Part of a small language model's weights: vocabulary 8192.
MLP neurons of a small language model. Each row is named by its layer, matrix (gate and up: input weights) and neuron, and shows model dimensions 640-767. Each number is 500 + 25 x the weight over its row's rms, rounded and kept within 0 to 999. Numbers have three digits each. A neuron's up and down rows have the sign that makes its largest values positive.
After each neuron's rows, "fires after" lists the tokens most often just before its 100 highest values on Wikipedia text that the model never trained on.

L11.gate282:486485477482478476450539482485491441483486518470502463500490559484507518527500483492503522516507482514476452477489484478535486494459552477501492514516487479514479504498496477527513491504511499522547480514477485458489498492498512534475521501466469480438470474494495479483520464510475497467482501489495510515502479456460545509495475523493496499461506479466513524486461492493500493530494
L11.up282:502517490474496469462509490460521489449501525483556521462503520484489511478501510520503501557457514472523511490486513502500501521478476500499476468505493533464495501528517476522528497483524496493517517463486461458495489503498511503492519516546465519488435473469504463450529504463531493514550445488492505501470487471511510492551501524488523522485502468513522522478536498493511583503469
fires after: "\n\n", "\n", ",", " the", "°", "The"

L11.gate1975:538485502516513436511515518472520469515495526472538490476490528485475506502503502515490483524510506522502503492548525478487476483447456496537450503523471444487484506483524490513539532524485514521520518487494482478504525473497528494487534465533502503457469473492515547454515471459504522485525516492493549519497487482493528515507464499538492485484521488497549483510462498520555552493508
L11.up1975:526505492464482506524511469500519442501525489521520496479547463473538499540489523526519498494480493513512484503463466570444531524482467486448516468533491487485518433503505495495453481496492503515489510525510482525487485507507490465528522508525494506466497507546526507543475518501456515524496455507517544506453479455517476489474548506536529512471504529526486497462507510455520513524503
fires after: ".", ",", "\n\n", "\n", "="

L12.gate1282:529497471496493523487509500561513494563522487478523461493486524494500491517492505514494512508511455469528522511518519492481461470461460484493471475523502515480519510467512468452540546533524507515515491501547469491476480471501512503493528490532550548508501506519483513500497518538509500525474473528480528516508486491505553490514477526469494500485543500485506492510477477529517480480529
L12.up1282:557484531506509497494486484538485507486498497540529499515501556454439503505462511524487497483500527472493555537506508483492478491497524483500480480513493491503486485493528520477526510520486520503513508498500510508483514510493529549447437461550519505502499458501499502555487534524520521522491514468516497495500475484502525484488501504498442523527525482540502538505481531526483446499478
fires after: " |", " on"

L11.gate1723:488506527495540482488489524513505493473489506532551510501490513502528430464496548510506579523496481494528498490451515516490451502484529535480523515492483455505488487521497518503495505512535464500516474472519526530513481507504510515495509537482448490442498520479474528516480485499497460508523492466501483484455467475525482486498478502482478455533508477491505470505493495554483510517483
L11.up1723:485507475532532482466462477492527476514533513509439527485490506474524505532481463470511474541522538505449508503498543499532524483486548493514474520500553456535526518500496509535441494486470513521537458519497488521511472510514479521489466478502507495553459484529452446519527516492548520484478514488498496506490488496514474515547511435469481494483484517503497438517464510487504485483477
fires after: " |", ","

L11.gate1174:553468480515500517560529495525510538529494486467540457488505502512520473452431506454484529480504530505494461502513543486511484546498490467491498515576524462502523470500496485502494471485541483499506490484500551501506486491497518529472477520465506498520523504542520464516529511521479517453508486471456470526503475468446495461461492474510490494523509535528516505539507516460494481533508
L11.up1174:442483484501489533508525511532489513444451504533520510537497491526507496468522543518497519521472494502485488497506487511537481492515472503459564499486478468489520494541516523504468466483452505484468480509521486552524497450474507482495519514433501497472520478458515490480485440476521492493530542504504491515526466492454509456516488523526504492480557492499518547479517508516522510514503
fires after: "–", " the", "-", "19"

L12.gate297:463495524475470543494516486484497504500493451500462508518527547487500522504478514484520509534527524503506513491487528533499529484517487515454477528488492454524522508471528535514494515514478481526507530469509481552473523470462497471479510552465494525432519515497475489495495483492486485521549473506481496516501504544512493500519504560477508497495506500527498500506504505468533456525453
L12.up297:516470477516513489518533482471506473501467479512488499451489553513531470453540417485505465539516512495483493465502522481519509470479510464521464474499517505518492483486462477550503461487514479525478464485474521471528448498512529502479472515554501493531513506501510511555510512507532510490522477520487503489509483506534507494536547484479479510490523529446518536492523502486487473508511
fires after: " |", "|", " a", "-", " the"

L12.gate1678:503504498521514480498513513521468484518506501483504429484481548488475468500492498501510523505475458468456496479494517487502490495478476497498482495500495521484510538523483478520492500498538508495516508500485491512513532501466490548459524493494507510493458481500536449468524475488471508535505481489521464501535464446524496492473503496478495534500509504504497533513520485526476491489506
L12.up1678:572513505497497461542473531515512503513509483471503494474497496488486459494516467470509496495478511474506498519520454517473535456506442498495533500525491501432539527513488504499479525489505513533515454516508517471497474508440533503509490539497471498510493481440486494538478503531526503500499476467489476505447523506473517502481479498471490490481480507493468471494524474503503492473473
fires after: "|", "-", " |", " the", "\n", " a"

L12.gate649:480498492563469485505508517511486502483514478468501488444521522503486478533494478524494474470535436495491459486511490477497544528518541507517496512553492490479518496498505479505543466481542518514518495484498498422528518527529523471459507506486493510458517512516504457485484490520494513511467514525485506489456527513489478531497498519523466474496508478513525477441456509505515485509508
L12.up649:471486509495531513481513557522508485526470448481497523522518504496476524489487497472501506477492512479467481471501453491500549541483520537533493537566498473527483459518519507526493502460500516499535549491501500519505545485527448484470515531587538494545536509488469521519510502462523500476497484484529486534521513461538498509480537509522471517488489497578533480503492531466527501478512
fires after: ",", "′", " United"

L12.gate1460:560513507471535509554530508546528503457499481517455512505487501534522473542465478513503540484496489490512512529537502505470514471511526493539549531479503530521521489546505480555486534514520509483476536511459496489506446529487555480457487531520488478521481507515484462527502539509505513525539492478459472535516496470498480498525479481494491519503521485550470500529512498540452478463510
L12.up1460:478478495488483495491474497493493470467484517478506488541512507507547502516470530504505521524505551493528472514493505526519513499493447466504515504494495495482463484527498507534509511528493511499521457526523502512517493471522516504522539442463521506474516511487545527516496502515520481452480483508437481516486491532524461511486501576499449491490491475523507495539505519513532487497531
fires after: " |", "|"

L12.gate2034:511517495460468534517528458464491504520441517505528454512483451516501521480546525497499518508473481509497485506539508495487492484445490530517445497550556516513511491500498497478482542473518483497495528539476495518535473492495490478461483494475527462458494499492515489560524498442535511483470515530526504549542488493477470473527552525522478464523505471433492525509511510551516523503490
L12.up2034:518443502455532537529499485523466479504485529537480506499507495503515479491484488501516528515509486471558490488517528534512472479467472511479517541514509492493523474498475487498482537498509490508537450542499492526440491514478518506490496494470512485504471490473507505512454500484460528489482472498461499492506489511474529469487511518490497505483490524506534485514530460504492476512494
fires after: ".", " |", "–"

L11.gate611:475520502491524457486509489448491492478508424503464484507567503467538494492490544544512533505500560499552499484529472518519500496480502538524459488510503466512474473495500519491493492500514499513506487471466511554471480480499481518532484522479513488458452505487530514476505515447518493496525495478470517469524487528464491494500490488526517477493538526448579518500459521487507530546513
L11.up611:485513506533471474496489524505503557493521492502507532515481491508513547504500516513501483473473497500483490550505527523499518512493493508506500508514486466500489469519514550511527493510483551549500502520506552501496528507462499468496517472510507472515491542530498478472484499490499474434517544475544526505507524454498470491519494497494477472505490513503486497498467540491503528513501
fires after: " |", ";", "N"

L12.gate779:490476479491504500492490493500461491500489497437491435500463483503534496490473515466524502536498497484497477544485501503527502497429452539486498464525514509494487478515480496528529544493496508510557518533511488521505466490521523538512480468519525478496514516531555511450506527493491527508505464518528466498487446493527486534509463518488483509468513509490511480498477498513544448488492
L12.up779:533490484452502494527480478526525517495500502503454486466486514497481507470491497452518514482494489475455507538476490494512494444519508495507512464525531492522478500532529494533533467502494515506492487497464490542466490511494512514476479497495524457500461495483508461459465437499489490486488484459491481512452496518476500518444540506512535481481499528505473503526511489504479522479512
fires after: " |", " (", ",", ":", "|"

L12.gate849:453520470512511513499529494474476507506521575491502534507484492509496477487516522517546538487514498481553481484458468462500529523493499539515466522522484491468499493455492482483506464499499499504450551515463525510498503498468518510519467516533469490500479493515535543462503534482459539502526490495481510529483490461498529496490499515505475505479487463485543504493503458501500512562520
L12.up849:509495472509504482497547507522513479506544515522526516499478512516525496465516471523518482491491490543475500439476504529498527472465535467488519531536513523527459444517565515498473481474498505565501490553513494505483470498479504534496520503484512493542504492503512512472484512511507537463440459513514494537475531479493486474524511520458486484510536478505504513500482510485462501491535
fires after: "|", " |", " (", " the", "s"

L12.gate1675:499521506519486471488513517523510524550486481484492516531485482502486469447517510500499486465500490532472464547523512516505515483438493449483470527538482492515462487480477538496526548540530455513519507522505472470489473489483499485514488521492447494520511535481464498523524463538507510500520502498532486536484474510462491538503466515527459500535497514466476487523502456528542497524529
L12.up1675:524508505519495474513509534479505503489519520520488480496510508498540559480491510530492483524554529493554566488514476479530484509464482448512509510512496469483514489498489452479522498532513515548544465497514478509466486483460463539510509472513473480530521501560519516486456537499529504546519470494538482526497486539518502515521475476529517499463488479493515492485482521507494472477488
fires after: " on", " On", "On", " |", "born", " ("

L12.gate1160:493552499484501511487511498523478510486480496488429502509488488489519499499488518487510515468502530499546473497583488533472451463480425479516505498522526500501499501554455505518468526510511510489488556481489502502510523524474498506559460536479482507555478526520527486513503544512491541475518467466500496505506481498495509479486519486469543484512520495528501492491490532493536473521524
L12.up1160:464511470498505502493564515471451472496522437476491497531516479466508488556436468462522514510535519469519486509485531536496494505541510489489459488502496492469503496517499465488533466476451525460506506474490493544490531509522531535497497533484523466517560476485521505494460511499468527502392479506507470484470479510492490499544534521464501503482517500504494513476519520507516464513505
fires after: "\n", "|", " |"

L12.gate177:499498461474549508475555443467507503523444543535524445482487523504490507493531506487496506470532477465487516504530518536496480498475495510465550517513535453501515470508523502482506498507502521472501456487549468495501513506512513493523492502486499507508464513490527506473489554492465532495491510528506498471510507490477529503481508485467496488534490469491468467481502481501543505439556
L12.up177:507505469539496460466489506490507486499495482504517487508456478437496463504482503488471473546514519515529548520497505519509531542488473539516520508538482476480499525529486481506484471523525477470549490476511490479500527572485522467442504544506501471485530486485495486497496492524498525537507507493527525512531482509499496507542526497508498509518505523485478502486495506510513531469489
fires after: "|", "-"

L11.gate1461:520482465484489534508538469489495482488516488482550477481491537513534560517472506509500522488549510493506488518503522469484515499495474493491488510489493507460501482484493455481496514524545487507519531502504509530513519420523538529459517453525487502480486503499473499485505521477497483535497508524483527533475494481460491478488481482539488485459525482503528493500482499489550509518520
L11.up1461:516487474473506448512535484471510473496521503496524529470478532511505513488527503463521492548502508543514498492506513477476524479461501486540459514577513483503464479494509496558511490510507502452523496494495512489492528514515529510485516500540491504465466484517511518516500501501497504513511527485485538501476488492520533563523543485524508534463500455491469526467516503495519550477522
fires after: ".", ",", "\n\n", "\n"

L11.gate1264:458463493494506497487453471528481481499465483503487452488512505510521508497563537447505537485519486524481507504512447503488463510479496518474525504490521441497449504481493497552519513491535505547501488473532501488498453490495472514503495529543454503464534475508493473509544512497526481468540517485549492479489449491522494498547487516434526484553501482475511511527488460493496488526481
L11.up1264:501531497533466522521509458457515474489497531470543503474442471503502560528486509480510523526534464495485493536503496448482471507513449487499503492490493465554487550504501526519514471484504569479499503500523489515522502507479541500509494503529529510514491486510461530488477491508485462489515510491513486435513501520512506448519533473441471511489534477474502544529508483496470490530471
fires after: "-"

L11.gate573:506491517480510528481491505536468518501448538526444501506496525533461497501507483543470492475528541536505451479523522477467526498518501492495502573520489510484518544507524484498511531515531471502538496503512508500522493494501454533480524509481538490484523503517498491500519506508498539493476476512508498484527483495500460484518479495504551501511461501457477516525494459481491509484499
L11.up573:501535492500484506509535532522508489534471497486486503526489478489515459448480459483536466488536504533532510496544501485471495550498485493515497523491508536545539522493515505513509501479525513478473466461493503487472505479481459502496526490471576468503544502481510527525524498528461534493471520541561511528462529486487506538517531541459497504461463514477524519501513497524500473478545
fires after: "=", "–"

L11.gate1734:523490498484494506516527531486498505500496511446468538509440502478501521465530553486457469504531531482471532465488495487480497522496506514517428516540551475518492477485509456542507472476543476477529506490501496490489479500490547510467506480495509504521461454486495488506503487553521494486516483468496520526524504529475491527514481488479505486534491517480493548498528507498532526490510
L11.up1734:508508510513507496537519572504474457475504499460523507521522525500529477509529492487517523509517520501481484462475476500479511463528475482472435492518543508510466508479532491530509475534584461506492487508491486477491476507451513526473472512504509488474481457502500530510465468580485549490478556490472501484517510481494511515525509474468490482456489474506484553473514504495509502471543
fires after: "-", ",", "=", " /", "ult"

L12.gate290:496459516520498450498477539488478514515456505496524536498524502513486492500533497541528527515498450494497524557520492492519495499494532482483477518511490497504519477545479495501486532520547484542504513513532565496478507519476494505521537463516489508532523515532472484509443518532501518449515529491512502510488470497503521450523531487488489491522518503495523514497489458508515478536551
L12.up290:504506494544513515493466506502503532479507509500546537466470475527490496524514491475508470511516449501485532501507510512482487500514550551516494539492514476488517514493452528518533484515482460447480483509496465516472503474549517504472482512464465513496525511508462489463514507512560496446506547462513495496496482486546509487481468482476465495482523488496482528530481494437497503474499
fires after: " |", " Jul"

L12.gate2020:484477512487459471536492492511494524561557494512527483500494528496565472494490521482508504471540495541483489508490475502506473484508478522454493519539535511495516501570498472476489534521529470509491520465491504486441464475482480495496461523498521480502542497466508487522528499474548480463472481517510461533468503506484532481557504510517483452494499530500503514500532493473541524514521
L12.up2020:483504548484504501547509470519474487468525513474536517546485550499484493509497501495460562511506531473447476551481523532520506515478488506514493472503506499455548500480478487507512572459503503521530511533525484520516490482522472495521469552512524519468530493499481527488515465494512507509460508470531463508508493507503475506505452515490466533468490520479454548531526496494452517506467
fires after: ",", " the", " a"

L12.gate1173:505537479501536485488491497490521453491479484449469507505468501467504451467517498520488519503515467477513495487472531478512535518485505470527493518520494492539532532544508481509511500484548545506520479521471517418522479489501490516450523486508533495497489531520490503524489495494528497515511507488506487531537490442481463454513508524516475489514528480509456495561465427507525488484529
L12.up1173:487480483526480494470459488545503511507494483476516509484519508458486496479474488435513494451512557477549538510497498486528475471490496537528532499517478546530471531469520488528459497536474493471496511486489544483503500480457487456475490461503475516506506502496507532523537509530496495513499490465522500538471513437492488489507507478484478528563543500490513495488482581533480479491489
fires after: ".", " |"

L11.gate1189:471461484482500494491496509471546521568492520514528498475498519488539490503501542502476498453522518517464484492535506480493512489471501523507533479517461466484534528502537474513499544497504503467507504521546482526508501495487467479512510480498519471498524498507484453506480540508500499458555498517508497485519471494462485490489526502509482452495540488494534488514478546481531477495519
L11.up1189:501466463518516515506533541494512502510519487496512506473506507504520447539503483527470530552477486461465501493544481532521488546513492533509560500495509480478501501512501484506459527479477518489528473453523409501532496486506508502463447477491494503508514525530504527485518513490523473494491501505511519491480476483524479493532457545537493542482507528520504521508515520525531466497471
fires after: ",", " that", " The", "The", " the"

L11.gate120:484510488486500488472515465499523497529484523456498468513462515517502516521543494514525503506489504534437525459479503495530535505498494529506493510488500497527511519508506514462527519450507541472498472500475530472497478513518497521512508498488474519510531487505502456483502496496563547502509500460438502494475479494511518532521469471482492506518535470510510549521528490565539524504541
L11.up120:513447521493523532514507506500488542521497540521494493483491523511485528518478527475525481464498514543560522490478513482524494528464500467540513512519555511502503497470502456508521503545535465484501549481482498519495487480492486479509487535550528509475517492472497497494480503506502529522535496471526484514508485479492482505490491519488484473529511520460470541548466511490479519495487
fires after: " |", ",", " is"

L11.gate1082:449467489486471508524506452487508518513518522457515496460551520493525448522510515454485498508559512466446476492560507522548502523493516489518531522521510495473493497456527508512491484491481461462516496537496453489547482493524502484501478480446497492518513533512457480506509511501497496504523490511522486461507480528485516487495487483497463480529502515500499470543491511510536462530518
L11.up1082:472511508466495526479534499483534504548506508451539502486507488503515475536479470505484448492550535445462496502524467494541489520511484483559544443503496516494489511493518532517494495495498481485498452470519426483491504486502483469523525506468500510513529478485517494480506514518518456508524506533488491494523512501516491506527451493508519490488503466456517470495500501493501477498515
fires after: ",", " and", " that", " which"

L11.gate1783:486460469513497529482547525491527487535480510494513498505489494526471489470502474516561511497471504456505470488513451505478529525477469493484525541514468476530505491483484540527465506511538524526509504553517506461463496487516516456497551499503482503494478510502476457520506561482507485566491495504489523523529530493512507477477499493484539491514472511445486508514493497489485506502474
L11.up1783:532493483494537493471505492482491496492524491457470516475481494499444492493533524506498543502498511481475530504521507497499474456505525496479512473508469485459515515477512514519466523506482502529509502469507483459543539444513501513498484471496490485492484503549514513526520536535480470507431513503475501493530534475492477490479499520499533512509486524518503502469454444475546523474516
fires after: "|", " in", ",", " In", "In", " ("

L11.gate1532:505494474476490524480495508495517501522496505533525473541482456510479528482536495525499489474538510500481466479495506490496491492471514544484528457523490471465494534478519450523540510522529521508525493552512474482536497519512524478479522470499477506462523532501503501518491492484482516434474477496486458547499474490477482497531485508531507481527463515483511518544476536538540528477492
L11.up1532:479523489509521514464503505479519455470506514475506515528447472507492517511498503541495499509550499455504488492511499466476517487499439485533500489485474497513516515497498462512506492495487501477517518513506501520542503516496528520532492515557485535529496425466505531523488536459478525460492496481499490473548525467468518500504458507523487556486494501490528480507473495555533494470483
fires after: "-", " /", " the"

L12.gate25:503494518561523471522487472522480494498499466508508507482487479511480508495480477500525542531530508485532458476512548531508504509505495505480505492537500538482480530463540515508534485490489512495505516534520476487544503481497533470532512475523528471528520522492519494487482501525550502508490504524526456476527525512503444502521501503545519484533489549487548477449505477496522471504523
L12.up25:480488508471516491459479522488469507510516492468521482547501478475511488484460507501514502528489480508478477523503516540508518493504496501482474516481527462480501518501527493482498479519472530536528509501461499492549479573505498509538505448490457499487490492490503454498496520453506518491500449469475440521499514453487508472464507531485478504477483540499528516494472529499493483468497
fires after: ",", "=", " (", " United", " March"

L12.gate555:523503436524460512493498478470518466521454506470517452496487464478471531520509501521511495535478519499487481529551500476449473486457507516491478538547480567497524520524524502457508518508496494498489488509476483506535549497459480490503492516542505504505491496492506465500532483527453542505511511509487488498484491498435463474513488510470501542496504510520478490503452486523490471514482
L12.up555:478520527484478488468499498497471480450553489520525476530480502482483522496494473505528477523487489488463542491493491506557535527478474505492494544549480468511474543502491536536487506528522515501497505514523517501460527500507505534482514502511499518466495479509519508447464489480517499449513470488505530483487528508509518478467464495530511460514511484448539573480500494438513502452497
fires after: "\n\n", "\n", "°"

L12.gate804:480498495516516472514499519511486511506495524529535498502493522511455501517509473514498517505515491533501442511527473488521515488555514529488494493451534525486490467564462522483532545482524502466498491487550495497526485485485509509508514529499494497470503505512480452541514506490515542500497495480487498518540535529483535522509501486535513489498495490520522515493499487538505507522522
L12.up804:456523518508541512538460521525499533506474539498493497518470513536530495477515516501451489490557505484547532478453505523498482498558498492493517421468497492488510515505481511506489491451521490479480506475522503477502456467491490543470449508475482471496494456459530512509489472486513497501479557556501466581481538457529549495510495473497537479467535486527504492490497513496505496540535
fires after: "\n\n"

L12.gate1655:483473460523474480540525487494476492535497549460525499495452510491510505493531533534479530500561478481490466538525512483529510519554516527475509488471484505466497542533487497440540520498462497497504490519518499489513519463477512503521520500480500525497494527508494475520509522463575499500499507535492505510498528482456505500488513461525505454462530494461519477484474502500553495522546
L12.up1655:432543561529516487482501524470539562514486518483509537502453498514463532491520476522404496531529490461486463486493486481516484456559488488510481480474506508502530464520448515511499507494483513459508506471525495486524504480525472499465489484486496499484488517512502480516475496489489493482503543530547513531510544497506494488502492483478496468448544476464462503521508465524499495520469
fires after: "\n\n"

L12.gate1764:474513480468543480486514515514470503498498501511477486518452509500523502506537451496489463443504496513525473500505512486479459526468480509493503527499507460507487487543513499485482484472552523520457496562480468502509493514530483509469533531466481470526497497568490493505480520503543508522532509503532495513510490530491532488517500450503519480523524503482460491515468507506538506504467
L12.up1764:489490506502491463507533494484533473488497505544548478462535501498546527489505501492533484521482473528489507530498577508483481565492482514500497507499479507502541524476526505485551519509540477543474470501445478495500462574448479534486477492491488490483473456474482500531497447500546512455516492485510494531441469489538489520503467470529502492491544537452496474481491469506493504477487
fires after: "-", "|", " the"

L12.gate240:485462494544482493512496513543514531508529487453530524477474487507468457477536465497465444526471528552489471495513513505478495515524516458541501471517480490506530494460472475543505511536498518509538532500544501485515529524527498519502560491511483498498511477493501475517469497517541471529508542449501506547517452517484489490487520461529466479556523520478547480519504509486555523483510
L12.up240:528480507514509511493503475507475533522497534486521502505488473524494546473505492473512544470502489478524545493484551483554476469516507481507520486493534500477484506516511486500506510498521479477481475510465511528450489528452483559509529477492486525492480512500466549513506485528525526511528473442510510525482489489447536516480483456502467509492484471545474491500471525512494529526503
fires after: ".", " Pe", " Te", " Geo", "ua"

L12.gate971:489520472487520488463470474496535494506509503463440471490526506470485467510496491543505506513515485502528484483522528475473484444472476490548449553509489532501486477489477488522469485515551508485479508515487528513518540485506547491497532458499489489515523524530468494500478532488485519476485489470497515515531501522504513479529485490535475471470515440497529459471520479505472490531490
L12.up971:518473445499495512483505491506482514506525479498516521483448493518452496496510491500485492485508519546526509527491485486479536520508516531510471528496517523476489489505590512499464512505490508531452507518496484477528492527502488461497484478488549457489525504488474509478498464511505485507507469502500549503503497485430457485505508532560524511520486480537520509465432527510489462454502
fires after: ",", " |", " the", "\""

L12.gate968:533477499543496517531496554510509540517488519470505490501518459484516486513484466502496482508464464487504496504534513493497482470516525489543494515507508543497505492529499503494517502523486503495503510518508510479479456496469545490483467527549497490507489501521496500500508487477513510521474514486480525532521485563507497523480534444517542512505475479476480506483506473550475487505534
L12.up968:510501492484533504496507500515496495534462531503484498473532496488491451477508501559477528468489498521511489504497509472517435489455512447506554523512490476494484468434450495533513460517513532485492509513493482470479510500504517514506535465486534491498464505512468496519499497522511504520509495479466487498532482500454454488499508484518471490508502518457499495517522458528494481501512
fires after: ",", "."

L12.gate336:488499537500478442486525541498536529516459543471521494500497526502445509489515486525544523498506480492542462489569552474529469523494497548488494494496529539543514499515504503496483488456534486506522481545523486492527496518518495465543470493520517489500454492507510476511544456525463518479515473501496465518484494495513489539460513487500517472480549518521522538497497486482528524551506
L12.up336:505474519453515461501508482526502515520496475489497490519490486501529467555526496520495482505446480488461594518509446517502542469502467505478524542481480507467519516524494526520472535510508470541468510568510518475505483480478487556509485543476486479514482470456479520498465517500489490462524428499502508485507480464498513503532477447522496474495500521464523460504476490480503488498527
fires after: " |", "|", "\n"

L12.gate1566:502537490503519476529480447479518524512491456539483525504513492470499487463518451543496500454509487575490440512509502493519552536514541479487488490509488457501530477501484495523547473475484403516515519543450548461482491497513503526506473498506513523469511522538487518475474485490527485532471468498497499520490501503526483502455511516498464500525507520487528434516516502479504508518522
L12.up1566:509524505487504502514476495521483501489496481473488552491487476511425538562441521489539528488535522508493501517470518490458478477494551473484486469525543542492428530512512488461516482521501522501496507508502485524508489479501520471468491495485485432489488459520550503481529487538507503496472533483492478506452469533483507526507507501529529497513515525547481424499520458490470479492518
fires after: " |", "|", " Party", "\n", "  ", " Turnout"

L12.gate709:507500460508529465479452502468525501511511489459519505514453505524430489486536515546504552455488495537523494525513522483482499497509481524481446516485501467472469485496478497473529515497517527525491542551506510497533512495495499478486484514493506569454492539526498486480523513517540515529450509507542510477459506478501492477505507492559505457504521498464485502459478480475488505522504
L12.up709:532496482494529491491473507499503443488444470455509543553477515459499510475510485505511522541526513507506493491468519509496508459455456516557491528540493482475479476447506494495490478508530493530515528489501497507501498500505527506481483487515524500502512507564506476524524489567510518583454512477506534480477477506544492535504468542532504523507525523499524488481493495485460502451476
fires after: " |", " (", "-", "19", "|", "18"

L12.gate1016:460505490472486461492507429462488431485502469472518487511454516504462523519484482520494473514568542521470502520491491462507479483486455540497524509509537514499508530521528491535473478496501486484518511495463515462484511465497517497509510534487456500497498490494466478505438498515501549500487509503539507501513499495484529504495500473463505485469515486504484456535455489473566518469449
L12.up1016:514481506483539480525488480518518476524463505465484472495494555516501527480536495475524525534561444508468555460496570483489503506494462584478481482507484478546447538463546506514500464493475505516434497457489501473473432518497544465495477510488493465511477485533472461521520457488512493518470487522493503512508484522543471534486520494492523491503492499494505472483510550501477450508473
fires after: "-", "|"

L12.gate1497:499526493478463524495514492484485522527498453463510505511520474539519513457484541491523515470554524548492478529540508518480526515497497485520496499497474529520501478559502507518460497515515530495490525481514505531509511467531490507480508509522510482479490505516507511484486470458504513427492483485538533546523522464516494491521509515461485504522480521498492525520503473502516445504486
L12.up1497:510512482497500502473476500515492497507535498530477501493481474486475495470462478439488532497496490544516487516521542503487520496486500495484532502504503483533512493486503497514523489489512534515475466491476527529485540484534519501499496519508533476505538510528439535451475498520534498487480538489502458478491453519480523494478469532460484478469496561506510515523531478533463511502497
fires after: " |", "wa", " Center", " Sep", "|"

L11.gate1486:510495445505506479496537524534485519501518494491500470493471487520521539472497492435508520545449496452507472503490549560455502493494512525504510534498487499490496483471506470549545471483472541481541550478485469513517513527478520546476520464531514476509422450554498493485482488491501493494467506484486457505471511474465497467464490445502472501508493493518499514520514485515466509493474
L11.up1486:492509475467469542515524521500537468457516472476497482513508529467494485494547479504506493513475504440513514510485521472494513506505486447491463518498531496517512462501536550459505488480488500515534563516462500482490537520479463488500529500440491477529494519513463515483525485475477503514486487499533534498530512483529528466480495500477501507478485498522533509470530544496488468468512
fires after: ",", " in", " the", " United"

L11.gate1222:492485504487472468552510521535474449531488554500528474492481498509489480507512488470526544543521489502541503476481498534461500532494475498491481510517478443545508501504498501495534538511580496493495501531510464532494471488494487476492515495489523519483475509506461547548472471457493491534501519529461501511503499488487482505492533473519468491533453474475472459501506463482492488536479
L11.up1222:517493500462496480465540527491524469494457483442509544488501463487486478462488491490529534487492493485522518500492516480494471503504493478486468494501485490536462515521512516493501513499491451551523484475520464522511482493515510505521478539523469487489497517499504496527507492421479482506509487458472518506506459496476476507484503529495502482495498532500511497470490510459478448451457
fires after: " |", ";", " 0", " ("

L11.gate1873:532475501543473523517468494495506521519485529518536482464486505511508537485552478489487489503466492521494493514507524498502505486486503485502483516519505516502500514504470424492521508465482535519504553519502505496515499520495483500542476511486489523474526506481497516539467472511482505557487490470488497506494478487504508500534515528495499471518533545553485521446511462528475499493502
L11.up1873:497480524467485492473491468496483509526491524516480458488511477481515440495480479518528508457512531476527506551493545497468485492467503501538525480517477538517463503510472505499522525455498506543517494505480539500501507525491493461501496502550496489537494474492481507566498529527532533491501471476474492499471551480498507497491486531503531503542489503524477432493520509534496423448500
fires after: " in", ",", "born", "-", " (", " In"

L12.gate170:511504456527572479512525537471517523463521455505542495492480489461526479504450495460481500496494504504497500532493532510537493484473520535510448478484504420509517511507505493501511514524488514539444528550511492474479472513525504490499515485487473494509463502552505504516536487531517431514553498494496446494474502490481507479497509536537462518496484507485536495485557461516482463491526
L12.up170:527518470506500508529542481488519473507507455504496477509507510504455466534525485452510501502468492542500515533510495513497469487495497481486524480502491510483526483496495497529482492471556514507511473469476533510448551491473499528501499509520506443484527496485525505507501482515479504506492521493502502468492499482485529504493523491565457501469514517512514533495512520482522477506506
fires after: "\n", "|", ".", "\n\n"